config = dict(
    norm='rmsnorm',
    norm_eps=1e-06,
    init_std_o=0.00553,
    batch_tokens=65536,
)
MLP neurons of a small language model. Each row is named by its layer, matrix (gate and up: input weights) and neuron, and shows model dimensions 0-127. Each number is 128 + 24 x the weight over its row's rms, rounded and kept within 0 to 255. Numbers have three digits each. A neuron's up and down rows have the sign that makes its largest values positive.
A block is one neuron, or neurons of one layer that tend to fire together. After each block is what it responds to, as a language model described it from the Wikipedia text at the highest values.

L4.gate872:118108167119139152132155149156122140154107119152123114086115088174157124132112129140142095109125104065111128150138159173106117074090177128155117152110102147160107169092102062092100097106149113134091141099144118114092072151150146151138162161119133112140083136127103122139129143111120098136130160106132111110134152141081130120146124158079162104122121152092114164125085151130124134100125
L4.up872:119124105192174130088150154157146130120108096134115098104106151137140154141125103109113149118115121114111114115145099148174093118151077075161168154086155113115118155122113102089114105146088166134149174116152149157112092125118125102149147137105140114103132147105124085105101096146128133123138170119149151091144102139127101126138100147151172150127114130120101164105123138124155132084099
Responds to: Acronym final letters. Closing capital-letter pieces of all-caps acronyms and abbreviations, such as the M in ICBMs, MC in USMC, N in FIN, often before ) or |.

L8.gate145:107117150101112096122146146164123136167116104130131132148103124141152140182109134100104110108120139110130125135169152127098116117133133123188122126092121139156172124138097115127130129175164136098123161098174100157089116137123164149152135159085166126089116127120129145113134133157157145161099163132113141171151164119129130087157058131109144133079083133173122180084104118108124117115091
L8.up145:101132118115137102110123095119094136097117121135145122119148102082125168120065103112110139108102131112157146146150174152139149102085158138129106134094135115152165102134131114153133107098150124089137176077141156106111120084143114161106132112102158151166117132108139126157161154128131119149125087044168118112063139085109143134169120128138114121130124133108119137168109103149132139109112
L8.gate211:158096172135131143126174092142106118081123123096155157123090129131153151130143143107102113070109155065143141129136102116171138055144145161185114126091124108140140146117117128143146101163135130080150136120132135185079140119105128068126135160083106160089150153129099116113085112130153125116150134099136132135125090085119110147102077092136140141129131165087102134112120146131168105128129
L8.up211:126147141169126112105123144142110133126137094142103114100167143133122159148085150115150144074109138126134108124160135101095112075124124130160108152125125156162086137085124095130140085153094121127128125068156126109121142133158121186116133175099119131115092170152094113139111135141109110078091160147155148127097110140063148148136155123117129145157067143106095130117144099120123129102159
L8.gate380:107114110112139128126122145103106150110085136117120135086052098135127119163122141138128116099106146103139131151138156168111147085137142102140128120088113142142141169099129086098151097131144118166122151051118116159145121119153135135112119162153113166133121169115116152132125130139099108131087160116142158140137112121121155109160143177133169113159089117097093119115062168143154125113124
L8.up380:082139142191125131106168085126138119092118134099129116111113178135102132126129103120107117110087109114139111143127123142173091140153112078139153147078148146143152161100122097101156112143102154087133137117138139146125151113135150111103110132121175139114098155138098083146116102091142110132109162149174204108131103174078111107113162150124142183171070121130118133103143119122160136112134
L8.gate464:105093183116094101111150094135083105129124128110084153109145149150173112139124156086107143111123120125140121151180090137124145124134134139152107139091162125133118137137112104123176093140113108092130142121171122126133119115128148122110143169150115156099131133165126148155114147136116112141152113115150152113092158158135138128159154127151122133174094135150077126124105138151089125100125
L8.up464:098134152121119129109118167097136108135122119105148131150080131148105167171095126159145117098070159135118127103137159129122108146129132130142167123130123109165121118102143138156140137116137152135141167150175116122096119171178110134084137113142149128103121129133111126077123127165118107184118122080113180071132158086122127137115080162163119137150180090156120119149106187156164155151158
Responds to: Acronym middle letters. Capital-letter word pieces inside an all-caps acronym, after its first letter and often before a closing parenthesis, e.g. U-A-E, FC-C, CC-P.

L4.gate188:157135108147148092128104141153171139079151155080071130152117097139139132112134176134142130124116147130101149147124190151132065102144143108150114101155115135105140143118109149122152103155116115112133141146116110151141135143124141153169141130122139141119139105129087165147138132160108128113127121170142125080113099134120145080117103126142148150115094080137139174136143117124126089090148
L4.up188:146132118113154144112129170137135142103128169134080114146154133101144079101118160139105157135158157134142087133178104175104092093133132178120129130136125129118165082145154142126133100144080165094128146121134141107112160141089138116107138126111111111122150093147084151147139147100136165147173120135132141117127161140133145131122088128168148149111099092143130127139130108095089109106131
Responds to: Mid-word consonant fragments. Word-piece fragments, often consonants like h, z, sh, k, right after a short first chunk inside a split word, mostly names (Be|h|zad, Su|z|uki, To|sh), also ordinary words (so|r|ted, t|ape|stries).

L11.gate0:126128106129052145116118118134145084082058141117160117114175127116119112116112135149075099175141172111112099143115118122114115115191142130124127163142145136100136161110156116155116116164120153143155120160141120176135122126108133155142109184099065127121115114112129119145120121126137135151139141148129148116128110096147120100114154132190127150123117107136122139145098100121134118097144
L11.up0:130175117122089157114147136123146121081102111094139152119156148117145119142093153120110147145148160132136083145142179098138131171123139135132137126152115096128119134164115094137111130165089176165142091181141136150073110151120137175136138098154181125114094136130140135106119087165122124123087105149162141126127116107145171140125169094117141150152098110130074082124138110121128108106136
L11.gate37:132142155123130106106160112142098145127109126134128123140137164117108158125086155154124099131116112126089080153107129163127120113147113141153147140072120155130180133050084063074133127146119145095153166164144133152117149112127132132127100206128146169108112126123128093145136128126170131134114154159114122102146098108101101114088123189113126105092149139151097153137127111095117115124160
L11.up37:124111139121180146127132117127134121156099092137134131150118120144165133131135117118155111115136136088107140089113135187138130138151108159117148108115185130117135128099118138148155110132096178145169120173113136163133073129083150133132155114154149110119149134163152085141153088116102159141135123142137117038132104118090103121140114106121116122168085136154145124109115167098071118102140
L11.gate66:116077102098110104104141126129116121116107153112093150126065145174090143151109129146131124088087111096103105160159126156132140156126126137165129152129131128109142112133128105154170121138151089149127159114171108160148147126093140166119144150109152086107104120111145142138081127162074149173134131117104118150098133138128174145124093154137113134130145146152122177118118102132140128103105
L11.up66:120113135164112086082139133131156174137148136122131142196079129152104101128156162126143120125117119123107109099127101097160120151109135128123144115114130092127150112164124136133191146102165097099175148108107120108117143092161101128107114108105166167090133135119154155136126134131124084144092096138128118116092128145146138090149124130157125123093122131151107113186111100110163120124128
L11.gate97:112096092127072133137140112092087127115104141115112161102126159134123119156103094148116052138133128140115115118132150156119114127150147124108139130050150165123169112127122102146146137120100126096155124169124133119084144104112130175095134187142128145145105136149188103140134117135141167159116129153122131082124127128137145130129116116107139142179116136191095150162127108113096106101117
L11.up97:141141127121122116153133116181158141131100141096111181145089143086119115120091168168081092147150126121140140149104119140113137101148118178178113157101111096130130140049131104098167085167120109172130156155170143147156121097128166122105134156110117169103143093169143094137125137130105147139096126153140124106095122097139166157108089148148108103103100103120101114148131131132139148115104
L11.gate234:145107134162164111126106155149140149157105128140124104110095082127156079132145109124114094103116135145110113116141139130138128124125143134130133147145132105114140153139128083112147111123135146100159114099129128129116141140112110123118137126075137067107104125193143109111072141208140144143143127143107117086086169175134150125169098135110117123136095129161157134176107142152147122113141
L11.up234:143125156156143161111114117111176110120155093151125064126107123136110127098170131118120151118088181127138124141170134154161118140100122173138165144113119108133182164134141053145161133132161116096174137131170141115123170132163129124081148141071131130100138130098097127120133087148099102152102131114108146146089132115125148154084125129077139103128117124143093147127099121092137161125137
L11.gate258:142171072166159182128173119115136121135124139151145161112110106126113133144144098113117129138101119109122154071115127148115122113122108080118161116159114101129130117149121078097152109156146148126161160110120102166153159122122079120150123127111089198149128176113127125154127125170083130128122150123164146094178134102156122132135100139116132098148119145138140094123110126109131150125101
L11.up258:115117134101144116080156101125165126137132152135121186143126133170138104130141087148138148131103130101069114113138147099143140149110116109132161113128142076106115095111085133179113139177132122114150153099120115132151151080123104100132093126128153163120130119124117109150152119122170094128134136112170120122159074118150136150123098138139130090116131119136112138141131128078175147107174
L11.gate269:099131141127097099140137122136151155155110144133161176095113162130091148141104099136081081121089096144114130128142121113146122110175122088145161099096109115136155136088119113125161148138150107096134168109163135151081162127133098112141122160124106158081117128164128079146134119148154158138085196117138166091120120160118105131109110134151145113139127162157096124122155132159133121144117
L11.up269:153115128112084129136146096108156135125102190090126147138078171096143116141115141131114104106153109138116140101118127149157115122148137144151139175159128120126106170100142111113139126157145125158135124170203118154128148094094168125118117142117155138117154168158133117146118121127117157170098155126173134131134112102116120158148106098110137150134108127110141183137102100109164100111102
L11.gate374:171125148163146128112159152136129166194129103111124151117095123151115090173145128108127083144132089131090146162180140134143143099111115151131101142115136140128097204129102162147160137137133128097165109129154134104166156125135122134140178084095116140110099066174125138107149150095142096152105118135117153112121131134092148123153144131127122126120153097147114135107154149112124140137146
L11.up374:160093151140136144093146109123118149172153089130097133099114108120130078157110152150135112145123109107127127168176144123127131144114123133103087117130121133128107145133077116124146123122185070103126127105125159139154117120125116141133152108092131108125094096145106123076108154072113137156150120148132167113095156121090115128136126118113104116126143108162114145113143125119114159118141
L11.gate410:102104105165124115152151127124114151136113156105084172099117150104159104119125162123101082133119079077135106121150159133164150132146161151148124157117123136126127142105110113123141134144113144125137147126121116099099130114149156135098122170127114139074175160152133145115127127149112137170131165143123138106151137152120118150161103147115122111174140151100142174111100126130128067129100
L11.up410:135090130170131089096148157142169108107097128111129108136139118094102157133096141079112112101147141145154113148134092114152096138135143128147152127129131114114087155116112118158137123129135155142109147137160133130144152126097156178114137146115124147092074109150099123127124102140150115116103118119121163130103112127107131140093127171107128149108120106152084137152120111098157127115131
L11.gate746:123154112094173106132129106105155146168148114138088169118115092116103079125107149135120124143090136141105120179109142160150120123130109147112159092162129108115152138090133103137093147159142127154107107141124157138137117175096130140155124145133124143123128158125095171140148133163131112138100132122117134162108105123174134156131143155123155085118118132115148133141091129133155141114133
L11.up746:139114150112132097154139138161100115101139127161119128156115129185117143105165153122102097186058148119127124137129119159139119089142128141109180140152128108108140157098129098072140126160171152125141138125141114142124151127117140138151124136141125142095140129119105114138110120182090081176100139118116119166115085081171132148148125133157093105130141122074134132154091157131136107147135
L11.gate784:137121140115124116076131109111094146121114080130101156133109124089133123104128116160155121139138127115098059133124154151159143160142109143133138072141135108131194164073150123110127135163087145163142157139075149111141081121071125157142133117175164158157116167144121106145099154118106123098109176146108095076111105129122109085113133150163147094126117106171114146153086122131131153125141
L11.up784:111135148093118120071153079088101113109131063152107153125123125088133100111097134143171108129136170129134082159153144127167106160125081132092155111120124150128174158072109149077146116176129122154137154136093125109137101103116128126129100125144139143169122107141122115129133151118090128118119178122099120084126128127138106093130151133156138094118110102164137132111091127112096127114124
L11.gate798:120140083129097138115107125152128122140140143104145182152079138094122156114107182139104108144161127124130094149139199112148148143132136131156127105083135129123165117159110100101176118162127173137188171182147172147137159111078103140097123169148121136118116165114112110107124141121107135149160178113125173175095147106096139123123135137124135126122100127131108143114105077117155100140130
L11.up798:120136137103142097107134147124129204122140091100145167141104163136115129155130116142141145135139144107118139125130099144163155145151077171106134173132126137127173155098124122093167121127131084141119102130134155151132092133128168126140049152131123137123142138110107117125140143135085123146064154118165119127084134104115140157111131092138102114156121163108096090142143125110129117097109
L11.gate887:151148091109117119100106152116135128114104140084138122107146163179106161119127122129153142129130158095134146119163116124172109117123130135181169119108142115147140103115107127091151128159119119123138189124144116137148123114149096105140148180096145120097132126150111115158128125106101171140138116146148120095130091112099138095134098114139140132146134153139107153131159139135136111103124
L11.up887:139123085113105106097121102149194125083106175126156109141139176122125146120136157126149172118140138084128110082143127144149121124149165144163135145110132121124173128098088132145192100141135150129159143121180128145130087125119112108136148154091121118109126104144145117134123109128126141130135117104126151092129145136152126075154095157122151130145121106122091155129121067154098118161139
L11.gate900:116096138122105145115111124147097143183118105136134115133125094141171143097114112128102136130155173091093072134113141135097112134128168163188089124135137121127141161108129102128152107110135149128170125156137128147121122156117146160130158160102114155065137140125139169135097121148117117181155137148098182118126105126100155117133093062129130131162079137118107136122134119111166106087090
L11.up900:137100128135109125117124110143115139143109097139160122128089108138149096109092115108129131110132170096120089156121154143139123136113124166186093119126161069142141174087124142115132131079135157104151108110122139136136131150121163133174156151129161154127138145115154190125133117147128129175138125130126149133100131114150124120149160083129118129150119132087074134123141108101150075121076
L11.gate935:142127125104115126138156080138145124160087150136139139092097166116163102117118138123108143123125143107139153116115119131154155112157130142139147092102194106129148169093091117096139143156159110130162127167123131178117140115128117143177119153086130180084115097126152138168146118174117142170128153144125142112107112127138112116151116083115082130178093114133118181096126138107118079078130
L11.up935:163122116138169121154124097112109146125095116091173165111090160104112101167126100137109082137134141113133117089144114139154120142159117136135166152104103075125129135076091155122137140130121150149172161118186124136106121105119128095158113177127158173110124126128131133169097089163103116162095138124141119101126126098133124126134141156135119125122147116158080121138068117110109118141128
L11.gate937:178142120099129169120156144146109173133145140073121138096076141099153124150128123194083098163101164096110123078123160113169074150160134188177167159080124129128133151128118092111178130140118116137156122122134111097126121146127134153101162127133133132120133106159120096152148126126145121157156145122148140118087103122106155096152089133088146124140079117101102128125114108093144100114130
L11.up937:173138138152115160136128125115106123115130123130155144132127124183102156175132131139195100153147160111127154079158149098145095106121131124141126140143156127166136120119057132118157139150188107116143131150129105106101143115127113110151156150108113089088089114136152121111140085100156102145136101142093112136164154113126115141138141124106107100176115121163172177167154148109114117123121
Responds to: Second letter after capital. The token right after an initial capital letter, mostly the second letter of acronyms or the period after an initial, e.g. (N'B'O), D. Jairam, L.A.

L11.gate202:106170125062133085124091175093105118121139133128112086128139136152147155110103117079130144145093115120171131129093138123109106079159137119121130103070118117124143131117142112188127118105116144119120103092093121089105175148134149099105147143151168140127113149140125119133165124131059152129161124135176098120118151167095124132133105111160121152119118130117104101166146153138155124129147
L11.up202:097165093114141078118072152089104125128137143158110116131164111121117161120104110107141142141119096125130105129099115122128097093130103094123117081079104122113157106144136122157114133108109159111118120107089127080139166115145140082117153130130132128145138138135100104091157116126055143112153106105131082114112139143117153115119101125190105142120147148095137090147123136151137152148141
L11.gate413:138161111107121127111151139140102127162155152152112120156129141132068137142096117072162171101090182088115091155151134089141091114174149135125102143132136084099143129093099156133163099087113158103098152093136111103126159133164113122128136105136154157155150103154110149139114129116138145116128112154174166089125135110124125140082168121135097135117150124140140139128144094097155165111151
L11.up413:114156101125074111125151091148130110143117140093099125151110096190116108139109104094115118115115143117145110150177130139129144106151154131109094099120140138113090155159104141141160150131122128128150095108098144114130144140117118118117124088138181112169088095160081107103117136120122147121155154096136167121142135136064135125115125114125120146124112116151153128130140102097143165126127
L11.gate422:113129165103106145147162148132134136161100140180154127101112113146136125117164109141113105167123108127128113118083124128118125121120135092124095119114136149100099080113155149140158069163122122137089125123140121121162120098122144122121130097108141155144134130125120157147142124156118153172116166123139150126108117122132141120112120114165116175106099153114196137149154109089152093140101
L11.up422:095097153114117147128108143130134148071095102137171163127093089193166120162174154113174110108144159138107103130132140106079141107093095117112119158128146121146114125093120145125167100152148087096120158232144117125148145159065116094141093119121083091154125123111132158095111115177107133119124156134124146093152122146131113092137106107094106143136127118117119134109157158102141139108114
L11.gate458:116135152119134172139103136103134137109111125098146163144144136087143133129167103106113149152108106104113103141159126077101130140128144087148120116141138129134141121109118078105148103156092130111116143156108138135157131122112184076123142135084135153137100143155051128115152125127132134117098136119117157099132132135110140081137162116201146163117122156138137116134171067117141132114134
L11.up458:116103105111123149117104095089144110125151128116130117137110081142154124102159149125116139130092117128142087168139143120135115155140142140144101075119176112156135103114118163118160113135169158123108104146122108116129159116122095083137115145127119110135094118088088148129156155132088119154119123173154123118109117067083170117141131115184138161102095136154126147118126117125184106098154
L11.gate496:174143107098116119128125120122079119111147118098125110138125114114118141137154179104088134119120100122118134154138092105107109094132152150102089110105139128095121150123155092140152132097121068135165127136126132106156160131096070141150129154094140166118163150184106124125107151107135140123076153133140154151101139135116122119094106137167129122120119119141116116136117081148129108113146
L11.up496:151143160111162124103121138117084095111123120119085132141141102165149144175132157082167133128102142115144145149134100161097114074092146184121078108092116113075139155123147128186139112106122132141185099160087140115154153123082153140129108163124100151147172103173113081116127111144113129102129129118158139135116156137109153156127108135146114168124116080138134151129105152142150135128163
L11.gate524:201147077108139134135082132126128111127163119102067135165143113136141114092122112120115116144115114075123135114092142136152110167125135169152093110120129129120137060112192127094177097108154142096175156116094129093124149105093122147127144128111109143173118123124116111124124186133134107148118084133156107102090098095118148116116112109181114117139136103141148099157146115123118160128141
L11.up524:164121104135162151144135129087090159122137123200080161144114164096111124099126102136177110118147190134123151102181137172103161167125099147140143170131114110142159083133097153129123093120083134139130121119089118120157136087131110137102130149080087101160113161130124123125164134128114097155121093115127173141116119106154170100149119162135130118149111112120131112136124106116112136124123
L11.gate526:148135096123120123103164150127141170116137127114120176135100118094131119102117124136151089174109148126137105112115172181148101159145145138137141158113126159133156108080096138124122112144128106129123141116104083150099161165117152128100106123135124144122129140150096135139180132129105112172074144135132125120106118080183091091150111146144120126114114126154133159167138100135093125131139
L11.up526:126119120143179133150105138131114135108108114097113160147140126121116128122122164178168105115107163118131133090141162144163131128129102147175153137122123119105138058105137154108156111105103156181130144141149095086146121120153123115136136109138187091135107176138060185137112126099120134160119148142119166140106143151145113098143140116147089097143110130152131158168184133122105138101124
L11.gate548:144122125101123117118106077145100166125136153127120139144100113105127133129139150158160180115077089082156143146155150123131102090145136131169147172149151141145159131148123117131097165130080113114147133117142118124143113097145119121121092116110117134135155132141085148108149129129151124127113111096137154107135137116109119129141090106144129121121101184091105148162138139076143134120141
L11.up548:126127113107072123116125114140144140104115099109119153163110099088123130104138130139144159124094128137143172111151093193129117086167160139160164132142138157129084144153086165133135112184148143141104137151088090166140127122115114097111102097116155117113139074135133151158095126133119141131110161091087152105124110123103089101111141085155132163146106125085103138119160125131144118118162
L11.gate569:173132109107139159163085115147180123118130112080141141127125135089162160103167146117102116168122092116132143139171109105092142152130128078125087134146135124144115093155115153079164079145143120151132164149084114136129145108123137140140168100114117107152130132103102109133159133163127125121109128137165169145084148090099135100181125153140143175100108130145137151116137065128158114126127
L11.up569:122126057042109113097122127118156124111138171096127161143157096140144131138152141101185148142129085120151102159106089106137132131109177070090143110086143127125116139140119123113203107124093110105119107104103135138111137108116119119081154118109112123129150142087132132130126155121149110082105125126125118086103157118101141134141139121159126114153131145130091100094124119134176100142169
L11.gate627:112153111104075129162149127133102156140132186147163104100108118116121090083171103134143141129116104143147118195140133118148145128127138130122137135143111090152117171101120150111112127141115134130118174117144126126102165100118097173151113140130124112179117133149130108163107116089145096127122100111146102072072105148155114127156155066162167117144115137087119137123122096107139089124141
L11.up627:164150121143097109150132087116111143156090178106112118124080131136146124101127088128160169102102104131127143134134114136086107106103161176146112200083123054138166188131132121163128135138136116113131137134189120110105172120111121137098135128133133117164156132133120129103108134109149166173137100111174157095066109136159118108105144146166181128124153132124149140162127118117148104138109
L11.gate643:094130108108134131136125115120139128113141174128141135148152086096164118123131119133138172120128115145151143185155123130083153172129158181135143134113110151159156128124147140136098098106151103139121149115134108121156082144148151146139173135131138130163116115139145119126124149113106106130079117146123107135113166166142150102146140126111109155137140119130142129127115119079122142104139
L11.up643:157114157125125149181141106137162111133109159117121134090108143146102164142117081142094170112146149080125120111142131172130112126092135141118122128102136111119136104121123113089084148141104158121149175091139196099122133098103177134165123128136120098180123130088160094108171110154118131116136117166111163111131098137146177123147145170164136141145153125126139145120145129141174109159111
L11.gate699:093104146118115123135143119141108125112106129114127113128130110178133108126127122101124123130121149139114053156181115154165111136125125150129108107138156129163138151094124054127167128147123191105094117145103155163091165108153148105082115135174169096121140137145098127114121117115127124130136122134149158134096080135139159155113123133127107155151095115107113090074114126116148140107129
L11.up699:081100152139149133119139129123119132103138120124121113146114112166128103067152128138107139147109131115125065175138137123136137147143142122146126090149109163150085124093132095110140112141129160134083134143093139182141151133148132125108123093138166085112121156111115126109140156118103132101138120150137137126118100123137157079134131112158119179113072133098126133073131107119156147098150
L11.gate808:139119123122135096122070121139094084144158131105124116155124092116134136140184090099133128110061072117145107199148140206129135116116155168136124100124136137097111144124174126150148125084143131122107097140165129106112141153091137151109139123106167104134120143188082110106142144125102104107110117160146145117116132128117148113113147125153127147152111129129148135152172064134148156117155
L11.up808:135104140131143113122099121127114121179141145113123130143145092141134133124208116083135128102075097120170124193139125175143152117120144157125127114120121143120132186099174123130120128097143145087104108147144136115106169160098119133105130129121180119134111128182082126102137150125096122126117109169133131111104133142107131111129122132154121155161119129125152120172175088135176151120151
L11.gate852:169143126105122159046125125092132121125154115138144113097115152123154135105106117123138181156054149081147129108139113143125152164138109124126119138075094092134085127116085155120140093127129090184144152113178104122150130130119124122151113135098081150146123098105083125132096134147094137135121130111176144085105128138140151089166101171151096149106144108133091150174111113172099119158138
L11.up852:153154107107149118081116099120154143141150156133140122134151154120141110101149120131170143098131165144103162103112154166117138135150118134135156099113154112136095103112078138077154124129125143147125154126118136130133073096098129108157134141113120141147111145105156128150129108103090114132128138120113171097135080087108129101139117109164156119173121103133085117112127144140087135115148
L11.gate917:074126116099114132129128076115075113164153117125132165137091111113133116128153107086115122111150098107140163154129098125135159103156154131109139157096144121123143109104111135145138122142132155118139104165178119093116086110113140154167127146116144128099147109168131134136136117107130171123097124114129150158139102099113120131101164113176129129129118132126105129138130101086158146098114
L11.up917:130076168124138100105158120156143109152139175124119158095141100102152169127133127111101145140117105120127125124183058134141168124121117135117151156130139123109153118156151107148115123112130125145134108096135142151171135117089138142152109128079149134118108098134124113143135146115134138110156117094150123139073144137141140107136146172168145172105121100138135161134135064175166147107133
L11.gate944:099159134138181135117147125102155119106132114198139146147151113102171171109089134174120165117142182119112123140137132147107138159098127175136094144134124096166097110100108131105147097135115144121153142150096137103163140129147133120116148108148094136146140120112135110121138127122154099139101112115095129147143119085155149049146169150116109172095151095135124150162137138101093149117131
L11.up944:180130113121173115130124132133135134115105097127122093133162113159108102114151169097171109111137151124133127126082127134094154133119139165130128133140160094123132078115083129130125124095095148157114123117049108104095100155112122130122130142173139154110080114156091120085167131146103104129126076159145123099106132122113110151108093110143141101141136147137131108129137116105133166142161
Responds to: Inside titles and names. Word pieces or short words near the start of quoted song, album, show or book titles and proper names, e.g. Sha|lt, L|ook, Eat You.